python train.py --num_hidden_layers=10 --num_key_value_heads=6 --intermediate_size=1536 --vocab_size=8192 --attn_scale=0.151 --extras=["capped logits"] --init_std_o=0.00424 --beta2=0.95 --weight_decay=0.54 --lr_head=0.0124 --decay_fraction=1.0 --final_lr_fraction=0.1 --batch_tokens=131072
MLP neurons of a small language model. Each row is named by its layer, matrix (gate and up: input weights) and neuron, and shows model dimensions 464-527. Each number is 128 + 32 x the weight over its row's rms, rounded and kept within 0 to 255. A neuron's up and down rows have the sign that makes its largest values positive.
After each neuron's rows, "fires after" lists the tokens most often just before its 100 highest values on Wikipedia text that the model never trained on.

L3.gate16 [108 136 153 146 118 153  92 130  95 173 148 127  98 160 161  95 160  60 139 181 142 148 163 162 142 120  87 139 141 110 149 153 107 107 147 184 126 158 163  99  66 136  99 162 146 166 138 121 189  87  82 138 158 156 131 190 148  95 168 105 133  96 134  84]
L3.up16 [133  71  99 161  91 152 141 159  96  83  87 173  85 142 186 169 173 117 144 169  84 140 142 164  97 125 122  72 111 180 135 174 125 127  74 116  99 143  97 185 133 134  62 106 120  89 110 173 148 115 184 154  97 130 128  75 133  94  99 159 137 156  85 120]
fires after: "%", "2", "0", "3", "4", "8"

L6.gate639 [120 108  52 149 101 180 107 130 149  85 160 135  83 149 169 156  72 135 104 130  60 136 115 125  98 167 106 190  95  83 129 174 110 166 101 146  71 125 146 116 164 184  94 124 155 113 134 118 185 117 160 114 118  78 193 164  72 106 107 157 175 106 170  96]
L6.up639 [167  88  80 131 166 163  91 176 153 111 179 137 114 172 149  54 146 100 148 111 107 134 167  69 142 147 160 105  91  99 150 161  94 140 105  82 148 146 118  81 127 134 160 135 116 134 130  73 245  99 105 137 163 116 142 141 167 122  97 111 202  79 122 107]
fires after: "9", "1", " the", " c"

L6.gate561 [117  85 110 195 164  98  85 139  84 101 124 136 114 192 117 149  99 100 132 116 129 102 150 129 162 138 115 153 101 167 198 137  70 152 112  92  64 147 143 102  73 146 124 101 151 143 116 167 153 132 123 116 170 123 106 132 104 107 125 134 154  42 174  88]
L6.up561 [186 151 110 113 118  93  70 192 176 172 167 138 184 123 166 125 106 177 155 127 119  97 167 112 107  76 144 125 107  63 207 104 134  79 112 157  76 106 112  72 120 115 144 111 132 114 145 115 130 111 104 115 128 153 154 140 175 142 112 141 138 111 108  91]
fires after: "–", " ", "1"

L3.gate189 [ 83 154 137 120 109 152 107 130 178 108 143  94 171  94 153 103 110 111 147 139 164 107 190 133  88 153 174  98 159  69 134 158 114 116  87  85  42  97 126 177 134  84 112  94 172 131 167 119  93 125  71 125 128 104 131 174 140 121 132 141  78 142 153  97]
L3.up189 [ 85 119 164 139 166 202  47  91 197 158 146 144 126 132  89 168 203  40 162 136 146 151 141 194  60 146 178 132 123 145 145 142 179 133 109 131 107 127 104 125 129 125 123 138  96 145 168 114  61 144  86 125  91 168 152 157 133  77 147 158  58 114  82 165]
fires after: "\n"

L3.gate138 [ 53 115  77 174 161 138 141 158 115 185 146 118 137 124 124 162 111 137 170 145 128 121 121 106  54 208 105 128 196  40 154 152  66 172 138 105  85  68 155 112  80 138 108  74  89  90 122 105  87 138 130 161 149 139 147  59  98 111  98 129 173 127 130 107]
L3.up138 [ 59 123 212 177 136  99  92 117 113  71 147 182 169 115 120 142 166  89 149 135 132 133 102 133  68 191 151 118 105 138  88  88 132 148 167 144  98 111 118  86 129  96 124 143 138 130 119 147  57 135 122 147 120 145 140 157 123  96 151  92  97 154 116 159]
fires after: "\n", " P", "B", " B", " Y", " J"

L3.gate458 [135 133 106  76 196 100 150 102 155 143  41  99 147 136 130 126 158 122 170 128  79 146 150  92 129  82 185  94  97 101 153 101 140 134 113 143  90  89 167 120 105 113 209 136 159 112 113 103  68 154 145  94 113 110  95 105 147 139 108 115 123  60 181 154]
L3.up458 [159 105 175 113 103 153 126 122  83 129 119  76 110 110 141 160 118 176 158 124 115 189 144 156  83 146 112 107 157  77 124 159 107 109 111 105 137 152 124 153 197 108 134 135  95 133 115 130 106 110 121 162  98 145 108 107 120 169 161 122 204 153 146 140]
fires after: ".", "7", "8", "3", "x", "9"

L3.gate692 [169 155  71 132  62 175 117  84 146  99 134 156 153 102 109 143 106 154 161 171 132  81 164 158 111 191 150  76 168 138  61  98 110  90 158  68  64 104 122 156 128  94 147 150 115 134 120 143 106 147 108 159 155  70 154 132 118 107 130 108  85  94  87 112]
L3.up692 [141 152 110 118 124 131 115 101 104 115  70  95  98  43 107 129 112 102 165 160 141 181 192  63  35 151 128 147  96 143 120 115  94 149 143 125 139 133 140 151 102  95  31 118 140 104 149 141  83 122 151  39 128  95 127 107 146 142 115 118  80 101 162  66]
fires after: "\n", " Player"

L3.gate899 [128 117 136 183 115  93 175 162 105 179 175 116 120 140 182 167 118  93  60  96 151 126 204 142  92 151 137  96 105 139 145 121  94 165 137 135  54  95 139 144 112 134 110  99 108 116 150 108 182 119  73 116 134 151 119  87 101 129 109 122  88 169 103  91]
L3.up899 [141  80 151 147  72 143 154 120  77 106  65 133 162 152 140 111 144 114  84  94  91  94  90 154 185  70  69  31  84 175 171 124 192 144 153 103 150 134  95 165 208  94 152 155 143 154 141 172 151  99 135  77 135 129 132 124  85  88 102  64 155 166  93 117]
fires after: "1", "2"

L7.gate481 [139 150  79  83 122 117 137  90  95 163  90 135 162  72  72 127 161 131 194 140 159  90  85 166 113 133 169 132  98 123 143 159  80 157 183 128 147 128 113 130 132  80 169  99 128  67 142 160  80 155 143 101 162 101 130 133 141  57 147 142 102  82 121 120]
L7.up481 [117 134 120 183 116 130 179 117 158 110 138 119 126  80  80 150 111 143 138  81 100 124 120 147 135 141 146  75 162 115 121 134 139  84 118 130 135 172  80 138 133  97  87 157 180 144 111 145 121 116 174 127  64 162 127 198 100 170  78 136  55 146 126  45]
fires after: "4", "7", "5", "2", "3", "0"

L3.gate805 [121 128 141 181 127 123  83  61 107 215 131 145 115 127 163 125  99 156 115  97 171  97 143 155 120 122 158 140  72  92 113 128 133 104 134 109 151 120 117 146 111  88  97 134 117  87 100 142  97 176 127  98  90 187 122 168 129  71  74 133 175  99 147 101]
L3.up805 [157 162 167 125 188 137  93 192 168 139  93 122 129 130 150 155 127 136 120 160 132 139 149 141 129 120 107 208  79 138 208  94 149  56 109 162  97 141  86 114 168 133 167 113 116  80 161  75 138 107  86 160 149 147 115 101 178 136  70 127 192 178 118  66]
fires after: " ", " a", "b", " the"

L3.gate221 [ 90 143 124 137 159 136 117 106  79 175 115 133 135 155 133 156  48  98 114 191 140 155 143 143 150 170 107 124  80 115 128 104 146 161  91 149 131 179  92 135 151 123  77 109  73 134 138 137 133 120 113  91 113  65  86 156 104 109 115  85  92 108 129 102]
L3.up221 [106  93 156 124 141 140 118 110 138 160 137 125 161 141 161 185  90 103  98 127  77 119 153 134 108 173  88 130  66 103 116 104 155 137 126  55  92 150  94 118 169 129 127 156 132 140 147 112 133 145  91 133 125 151 147 125 118 106 140  79 155 150 172 159]
fires after: ",", " the", " and", " in", " of", " |"

L3.gate548 [165 138 125  93 106 163 148 117 132 121 183 158  91 113 106  82  99  99 132  96 113  74 167 113  70 154 104 181 146 169 109 126 140 106 132 163 109 100 143 174  99  34 112 177 150 124 140 139 109 113  56  99  91  89 101 155 178 146 180  84 188 163 125 128]
L3.up548 [132 111 141  95 114 156 165 122 125 101 120  80 109 125 117 162 132 126 139 141 154 164 104 138 118 122 123 134 115 111 136  60 159 104 111  95  98 176  79 144 124 163 149 160 127 175  91 108  83 134  62 126 120 107  85  79 124 132 120 165  60 113 143 137]
fires after: " ", "\n", "("

L7.gate284 [116 120  84 198  81 169 110 146 150 195 124  79 141  93 182 110 134  80 119 148 160  76 166 103 138 145 145 166 121 123 178  77 160 177 145 178 116 134 103 104 118  82  84 162 150 108 170 128 134  91 105 164 134 112 150 116 192 144 150  56 118 109  93 165]
L7.up284 [ 51 185 149  67 148 107 109 153 105 111  94 119 145 161 119 124 151 136 115 100 131 130 133 158 159 100 145  96 141 169 138 144 112  92 145  81 130 133 163  62 132 127 128 142 142 119 118 139 125 169 157  98 142  88 112 166 147 128 199 143 115  58 137 139]
fires after: " ", " |", " the"

L3.gate565 [118 129  84 140 190 134 116  85 150 168 152  92 153 135 125  97 118 131 137 124 118 114 119 127  80 217 153 152  56 111 202 137  90 180 137  99 126  89 187 183 109 110 131  51  69 123 119 163  98 143 181 108 188 143  90 136 116  98 149 115 136 104 115 116]
L3.up565 [ 93 180 143  82 144 109 112 155 122 134 186 123 160  96 158 152 102  91  92 122 131 162 130 112 143 146 161 158 154 145  75 157 153 121 164 105 169 110 133 120 175  61 112  98  85 175 111 114 162  56 117 135 100 126  96  74 136 111 189 103 110 130 131 141]
fires after: "1", "0", "8", " St", " (", "7"

L6.gate152 [150 146 151 108  61 133 139 128 129 146 150 125 106  90 162 138  90 102  68 106 184  80 148 107 120 158 134 192 178 191 157 154 115 128 136 157 165 142 143  92 184  66 121 146 153 127 208 170 155  92 112 100 116 115 146 114 164 122 135 132 149  99 108 121]
L6.up152 [ 92 121 144 129 109  96 141 141  91 125 138 153  90 112 166  80 131 131  83 152  95 106 134 100  97 168 143  72 192 114 159  86  90 102  97 139 112 167 142 113 190 144 141 137 132 109 107 124 150 151 114 100 125 110 146 125 138 123 179  84 132 117 124 152]
fires after: " ", "2", "1", "\n", " Award", "3"

L6.gate1016 [144 102  96 113 113 126 146  63  59  79  93 152 180  94 174 140 147 113 168 157 168 125 158 160 110 122 199  97 135 183 207 100  76  83 151 118 108 168 125 145  68  93 152 155 133 170 156 169 132 149  89 163 142 132 136 124 144  81 142 124  64 144 137  40]
L6.up1016 [178  93 110 133 139 106 122  87 138 117 107 145  70 161  91 172 154 105  88 122 119 106 113  97 152  69 125  71 176 153 208 180 142 128 164  86  92 100 143 117 140 146 152 168 205 108 144 160 128 156 131 158 133  87  83 101 131 139 126 107 143 103  98 131]
fires after: "2", "1", "3", "7", "9", "8"

L6.gate315 [172 141  83 163  59 156 129 123 168  99 135  95 109 155 155 123 130  76  94 102 134 118 184 188 162 146  99  97 114 132 132  89 101 153 138 126 153 133  92 110 148 165 153 118 158  98 162 132 168  61  98 118 104 107 124 136 147 145 137 163 169 159 120  81]
L6.up315 [120 147 175 166 106 139 129  70 152 122 121 105 172  65  87  93 149  99 120 104 149 181 154 148 103 158 126 127 178 158  59 129 111 133 189  89 104  90 126 154 206 149 141  94 188 127 116 166 147 132 159 100  98 120  85 132  99 122 128  92 112 159  92 136]
fires after: " ", " New", ",", " Con", " York", "2"

L7.gate1343 [ 47 166 140 139 122 116 111 130 109 179  95 139 151 118 137 100  76 124 120 155 106 120 152 148 143 107 144 151 124  94 177 121 175  98 143 147  69 130 121 191 144 120  90 106 167 137 121 134 135 119 152 118 162  70 157 173  99 153 185  85 103 134  95 116]
L7.up1343 [119 176  92 179 114 118 117  92 154 190  87 123 157 114 171 112 149 159 116 118 172 108 158  84 148 105  98 144 103  93 115 105 107  99 145  99 129 128 147 103 129 133  82 130 155  70 152 170 133 120 143  72 122 109 126 161 108 114 180 126 119 101 133 108]
fires after: " ", " the", "6", "7", "0", " Quarter"

L3.gate380 [144 144 165 137 154 139 132  69 115 154 142  67 161 135 178  94 118 174 106 184 125 113  98 106  72 126  75 107 181 110 177 149  99 143 115  93 113 108 212 131  81 184  96 133 136 139 140 155 152 123 111 129 143  81  63 112  90 110 155  90 155 136 120 218]
L3.up380 [127 187  92 153 144 182 119 110 109 150 123 128 128  83  94 171 123  96  96 139 160 173 128 190  83 118 143 155 116 161 157 104 115  89 141 170  80  89 136 102 120 126 200 128 154 123 123  78 114 119 141 136 156 147 151 132 106 122 162 124  93 103 112 177]
fires after: "\n", " ", "0", "th", "3"

L3.gate726 [135  66 159 200 136 170 123 131 103 134 132  92  80 139 168 124 116 126 156 152 121  55 149 155 115 103 111  90 167  77 122  89 101 178 136 148 128 124 148 118 108 126 122 147 189 120  87 174 153 164 108  65 144  83 104 178 155  82 134 149 110 139 155 115]
L3.up726 [127  91 191 126  79 172 163 104  78 134 153 121  77 100 156  87 159 133 128 137  83  60 128 176 121 105  80 104 136 133  75 116 130 131 166 112 104 125  96 113 147 172 138 178 143  97 105 143 155 159 137 129 123 138 161 143 160 154 152 119 182 144 146 137]
fires after: " ", ",", ".", " the"

L6.gate1472 [ 64 102 118 134  68 136  90  87 114 106 134  73  94 128 164 159 149 135 118 121 171  69 179 147 117 154 115 121 151  64 100 111 109 149 177 149 158 188 167 101 129 154  98 118 122 111 145  85 151 137  79 155 196  88 134 179 128 117 108  96 162  82 102 126]
L6.up1472 [145 126 190  95 103 109  44  81 118 147  81 134  98 197 115 144 173 125 135 109 138 108 167 123  84 165 172 145 128 130 102  86 130 141 138 140 108 165 130 143 144 103 100 180  91 148 137 114 195 126  94 139 129 106 144 161 144  82 123  63  99  80  97 120]
fires after: "\n", " Year", " Pos"